config.toml
num_hidden_layers = 13
hidden_size = 224
num_attention_heads = 7
num_key_value_heads = 7
head_dim = 32
intermediate_size = 576
vocab_size = 8192
hidden_act = "geglu"
norm = "rmsnorm"
norm_place = "peri"
norm_eps = 1e-06
positions = "rope"
rope_theta = 10000.0
rope_fraction = 1.0
qk_norm = false
attn_scale = 0.177
bias = "none"
tie_word_embeddings = true
parallel_block = false
extras = ["capped logits"]
init = "uniform"
init_std_qkv = 0.0394
init_std_o = 0.00773
init_std_up = 0.0394
init_std_down = 0.00773
optimizer = "adam_atan2"
learning_rate = 0.00144
beta1 = 0.95
beta2 = 0.95
weight_decay = 0.15
lr_head = 0.0188
max_grad_norm = 2.0
warmup_steps = 583
schedule = "wsd"
decay_fraction = 0.741
decay_shape = "linear"
final_lr_fraction = 0.05
batch_tokens = 65536
max_seq_len = 512
doc_mask = true
train_tokens = 570500000
max_steps = 8706
dataset = "wikipedia_en"
MLP neurons of a small language model. Each row is named by its layer, matrix (gate and up: input weights) and neuron, and shows model dimensions 0-223. Each number is 500 + 40 x the weight over its row's rms, rounded and kept within 0 to 999. Numbers have three digits each. A neuron's up and down rows have the sign that makes its largest values positive.
After each neuron's rows, "fires in" lists the words (lower case) most often at its 100 highest values on Wikipedia text that the model never trained on. A number after a token or word is its count.

L4.gate150:466510490522497490476444473515482502508449508465556497556503540596444566435515537509465552510480551504488460534453509491448541461551462615509478465554543475524525442494482459482559534492511484529459446503574436518573530523555429517483548518433496492444447467528470508515522500457546576484565563485577414392442479499432499504474510566520489505550492554492544501430466525489467502510470457471460519452521521506467490533353556467565524512492448566497463460452550552571545496499520438495465488529523475497452534465509501467476540521492539523458462456587506488589491520462548578441524501479483476512530499528449500499494509505500531547498534486514496469454467507481503472488426
L4.up150:486473443522488513556539485509527504460428540531476519500414500551531525516564486542512515529436455510451487476548494505460497475556450518512493519508507500472503529448505441525572576472517505488531457506478538472532546441421536536483522522507420520510506399496488453542447506474508586517533498505444501436491529559485502523512453466484514453413512560518558492457446427541492565513466525522522501448604493404484489563542407506550468495498571506435537507503519473532503482459472522459498473527497477439531406455473527442487491510484482561513508486543611457508464533484559531479557479564524436444514507571514524490484556465464520502526436464512487427429452451443489442475458
fires in: "military" 15, "microbiologist" 14, "jpn" 8, "ctcp" 7, "real" 5, "responsible" 5

L5.gate3:431496514537528533476523488493532478486517500467554496541507456446530513517499486541441513470525536416502535461546520519470470518461446441505558583477447517509510524445521507517571561487574499546466511486489456597498477572438537410386485493482573605500424535570511523495489562471484510461434507506506459554423484510569557576525475444507509511552417449439466514538519509488552486495479502471480471476558452577490504495476565530530522493507518417545537534496555495502525503481465520490556538420493544540512491571507492475492486430494477510470535511518514493520491480422537500463501523554435536469552498506488462464411552482481505489458540453515463525408492567551539517467504
L5.up3:563496534474407517551462451484478497524498519506516495460471473530495483475552463480533496525521543487532580530425473506458456467456468470515497562488575502544503476442509511467387527532480496408533476468463511546508519445622467515450498520588438435548499561553499515578542473472497447418441542481508542498577496502461450522536532456444524498518487448527503476494568601460511483547502507459488461625532453469540527480475517430498509527396488527493451511472554466488474469545504512448533549503491515521492500477513488564475512485539532476496422501599494525537475503566541540476518532475488498501469523467462454496482426488504413508428504530472509532482474462456470530463518
fires in: "can" 39, "is" 17, "be" 16, "are" 8, "to" 5

L2.gate189:435550519483469601470430534494503549535539583500526463531470472426505482490448504475496420501500572518533464444487516412479480520448488439466516439513470540518410479521499510500469445558495473491546515483530425496481510466477514466539520527564523500474523468500492475485501532455559549487526536430509537545483469525499546610509507475524511595457457500465427509427469551453484471575511409504491492446489476465550468530480478507470513562530536433505492404432517480523523424454567492498547463542480579506508512537437467455538450564543463517434559517510448495473518443430572461460499476507500533540479483514472523429530521516555517431466444542485488538497498535496513518540524
L2.up189:410580494504446592423474493453495506522548511535503491507439423423538494467498472496517519503476579469501512511483546415445447514422495491432468429563441508518463459483454519468517417575534517496540529515548425485511520470481505492504543490525481457503536480500457461504515519434546545516541455541521533566504480412515501523553507469489473550484483525523446463416514510520552516544516486485489479380477521464531485549537511542451532522543568448510509495435511478540525451479545537519537520538523581491509459510433493492544473591477476477456480505542448583496509487438486462466506437522537547489487501532521524440449523514578450472503462597440470521454457492499464533536502
fires in: "000" 15, "100" 14, "300" 13, "150" 9, "500" 9, "94" 6

L2.gate236:518390507511494533522510459524571545481499555548475489518496475541405567487480493534454489531387539545499408486450495528476490497554506539538494475490497496483459492502544572574436547508494470505476492533494454466509550575484504492501529497526505521523537505480468486412521551503454484532414484461507561452406611486528408528495524557497520493489534528445509561516523459455415464502509479473501503489463461511472580463452463440531466491512435497476440540535467427527445453538509502494530475488522505501546532487467557448453527406520510507495485553467481576598458524537478555526528488513507546505497498494500444465524535495461468462440536457461519459525571458458500417547532
L2.up236:484465548551529464517411499535484523498511435474483546544434454497509465500510522527498454522525517498471531462540468514431491474503510525510542494498554442452497397521561470542552520480462448511501496468542510514494498542576461482481552520402492518482559531537561521459477500570446479445422485537518487504447514491518539477561488469528530492432452482466499541529502524494462474479462490457530476426546507477451444466477463528562512532517516567492476494515433498431462434464592459454510520551478500551561427473534504525525479452505476556358529485450515485492491470447468501483521443521527459450503507445431430540376528509481553478486529548511497510455508525492522555438390
fires in: "not" 37, "been" 30, "being" 8, "against" 5

L10.gate563:537527476508497484467496532465468435488484517489549557491497501539533416458503463553466452474573479540490519535540506473516478475483460447447537486515485518499467498478494497479518530465523456586447479454528513536453515487529506488487402533520458560499421526521503473463541506414519521500558505592470479497485459498506460573513461492577468525545498465493472522508511518563538530575502518434516497469411444414572582549451505510530590420501478514496448546564503480478489540433506569619501480458531468548523532576526497543444536478524481511545580548508468479504574495474562542535562483515483508510472499493485486485534439521518526582462525548575503510544515478462512554595550
L10.up563:512501477455493501536458447505460510513508511506514496515485493530497541432525453501542475559534507490526522538556548437493545547481513505511508511461470472467461460442532544533538515488477455551433539477511512467504452444436499481469417548496598499523478456506513510494547479546469437524551538553542482420474527542493515567469510461514472500478504498507505499500515506436540545415451568518418479522522574503536496426516492459398462566506499485485449439575391618508588529524491478502533575473505469559474483522467434527413533558497485448495523491565593471444429488513545486537477495441556482571505509449519536480497500480512476471517503509484414469482516488595504464513447
fires in: "at" 84, "seaside" 4

L3.gate254:505431514511537540514557494466524434512505524553424467484422481548505511496531442486517459510483468482454483452541506496541473466514464522525551560414469490425421541422511559438415456507499535466498522467510584611491474523469477494415465456541428503473509478549455499491458513502521473498518516519466509489543537470485490461517503494508527477438548472498432442458463424429449485483522527513536473520564480473478447527503423441497476540516465531549540524490508454532445553549488468577499537510522468506488496463508503516460469439477589506516526537524514504515496501587480617413506454567556503446562444498544458459527484506469489480517500484541617564523526464476454507510493
L3.up254:449505518549490511477558548522531536455488632487475479552468515465482516487486508491560477469502542472490529458465413488573522469508529552503444467495438533451521553469437530595501455486457475497477512535463484496500509493563481548439542493458516491503457508586529521527444611529545467485534543493491479483527471410590475456477473512558469502502460522485492521522450472492511523466432548544513489513491526533525433505456499542475458500542509521455553503612547554369552536518514550532536540465522547475537517497465442496512514503505500478413480498400535478580526477508491470502476472538505470481603522470475509504549453536467487502534497442489533567483487487508484517583587
fires in: "in" 40, "at" 6, "without" 4, "despite" 4

L3.gate432:531508492518524479464522563511526521557538497454507589429474464480506508489536474512480519420509584531546496460504440484528566511519448538489473453507492470591529488508440487449537496517450542543503480507581485485469554520478497504508509544563513517515478450532536488480460392522549499520542433485530537517495525458441464468495387467462490448493497477524437532481435543484492469508498538464485494448426468481485478486549477513491477435517551570445525403502585541496587468525577564521554489497493499484503486538500467575484519493584464479507492481505557563551542520495453503547464572559486520507483454530441567441465470539440423560490524447521565530431438499472555530494515
L3.up432:497410450582521471465568475451491519545558436532438531469488412584511483522535430505523450502494561488465467506526500506529524460537439555571538497466431428490492408497483524501450437480433471457514528567526512487429519563514554552487483454459440531513505482537510484484507524496526499574524471555484531532450560483479523455559492511489528378555519456534474491462478474462522473545531517480570487505474474496474459550581463469444447475456536509524565461509536495456528449565501512502519486493518471479512584459425584512486529475466510505501538465522502522506524512579505518504505482498517489411530495520534521485484576498475506509487493457556427551517397409529481506512526
fires in: "him" 29, "them" 23, "mike" 9, "sr" 8, "joe" 6, "nintendo" 5

L10.gate495:487497555469487556439425485485523532505470594502486484478471490439475500520555402458483542450457435411542560524493539447477482510440459472448562570472512469544506436427498490480522552492461515518551492506493494510481526434477556500463485510455505497526491521557466516484503516463460459495504508494518481520508466492544568528514478530422495516552518547512470484544447588442578437536518470533515441558470478548487487444497545500474464497494523568447484477527436492510492568524545535475453484512516422555498468545560523555507572496504532473431494542528513471462517535517515558560531512612483512550501458482511455441544581451493544483484463420520415409572515546470511494456466
L10.up495:485435450452488451438500481496555467505500474520523455561439539474482507508508491528429608469424499524497537470477514512535420467464473463541488529507404514493458500453501471521476465483563619592472420508579489549532561509477543518427554504533496577466491553477487526464497535467481493486492518479498516499474533507525544523519462510470484469480537543498568547504478450489538504398514506500562498469521401537481507500502520555558450490507538449485490459469521438536501500463397459459472499477526512505559451512498518518512470475496503544515529548494507445465472478396481539518459488537498527543503459410524429423417494483465483548467549530539554477523451493536500561504404
fires in: "to" 77, "would" 7, "not" 6

L3.gate97:485539506534489510432524525499501438542539481452458431461563479466488442620504512484569450490494467437535522555522494534474427555492537480486425491512488552526493439549539474445517561432481511414513524454528409505463562535539484516469481582503527479505481440476466479571546530519537514507448525482466540602519528502516559512464509430462479495538498492508488535499493478516443475421492526569550438506509437507458490496403506483511494494531488489551496431479486485516574587492452587502514476572449487505523479528494504444572501537491410432466547523506460504476455466510497433528491540492479518540458619525481499493481576532552506477495494525478454489448502546467517463521499
L3.up97:514455533534422532470476507482512532452500475570492452452471493498456533450493580551496502496442510479566467508527477620480557466533449491554531505568488560544429486479511511511530457522417464488473496478413439524448509473557557521490521511503402506547548536541448538492552592517511465487463539480477529476507556438511594501550494494511542452497523508535421516470497483569545487568493524510511491499491472524485522422476586538568563494516471522537510498558475474445491450481463518520554475552478504486430460468509517483514452458529481510454479528424467443428495510502495533539443487490486539585548491507491556529470568525459468517437553526503520525503584494487451580556459
fires in: "original" 17, "used" 14, "common" 11, "important" 9, "changed" 5

L3.gate264:445479544510604569502506532515545488454547522513557509455462473480529587542535449489482478565540496507471484534497559462500472515496498565432510550522484430578554492523448504465428535531503541462490481449495521553547530550485518359494506534510512472517559437487529552496479603540523555473504598518447479542561480491528485494440509521523464586546515561540512515559509501459453531535497519522522527467480512493523472439485545477467501493496487581512487507481497515483442511542523565466526491589519491463409541505576467506575507422504503502521582484509474504481435516517467494511498441558449427458459448483424554473472491495522488502522459483483451510521550573458541507517460
L3.up264:436503467486504496533502571457496459484432537482455454509416509481486532547527500578550460510455508538514463534501498548464504480479537510497555473473455492501492517370546485511451456493437490511519550549506500500531455581471568514423466521500546503593481528508557496460520413430515488539602482422458453505472570551525501504502446478544499488512538484475493513511424522480506480470482486521485421475558485545480392559496481462444464535470459543555564487437424461496529483514513523432471472529521466496521526437516432513473447556492528595466482501506458521522535518450479565531554466447512539502522447459565418477476560503513497467517398480469518485515466504529529498504520
fires in: "team" 13, "matsushita" 11, "player" 10, "year" 9, "season" 5, "race" 4

L3.gate237:528526506515465558486485402541449534511478552510511500468468521472457452434556554525556502500468484457570478485548582483494552573494472455490422519554585506559504440489466491593573552524478578583522510553589447550577511540514456500487568488479559483480510411533488541486491445476508489507515492516569506558533534526450521542447506539544432557520479561540535499479492523519559519511515520474549414503496466433467506500452541532472470487440473471522439446467510457478478460446554550555517471508521497483532455503520467477470460522536523553498427512413496458469505408473494466527471435477517519534464466533519536542501523419509499469512510477540501433506463493493493554518553
L3.up237:576526476465493509500489529492493520485521482494556564515512516460490525489482462498497501492452538520515579456493544521404447485502497536358489551490445529507512534504548448501539514461489523527578464522506491487488523435453526528575483572550532492462509520424506547499541516473506443424453524514528567498452495473509488464438462398527579458476477517429465516544566538507481534447502493561501516504484534539527534516464569432503488455577540483476520531533484485516555560433475551492443531518404461521525454479547476531554496511531461471516481454509468549512464401446460473441592560515455481505498505489434452502387564464507475500506522490464512496488559559475474515534447
fires in: "york" 37, "carolina" 7, "canada" 6, "virginia" 5, "california" 4, "mexico" 4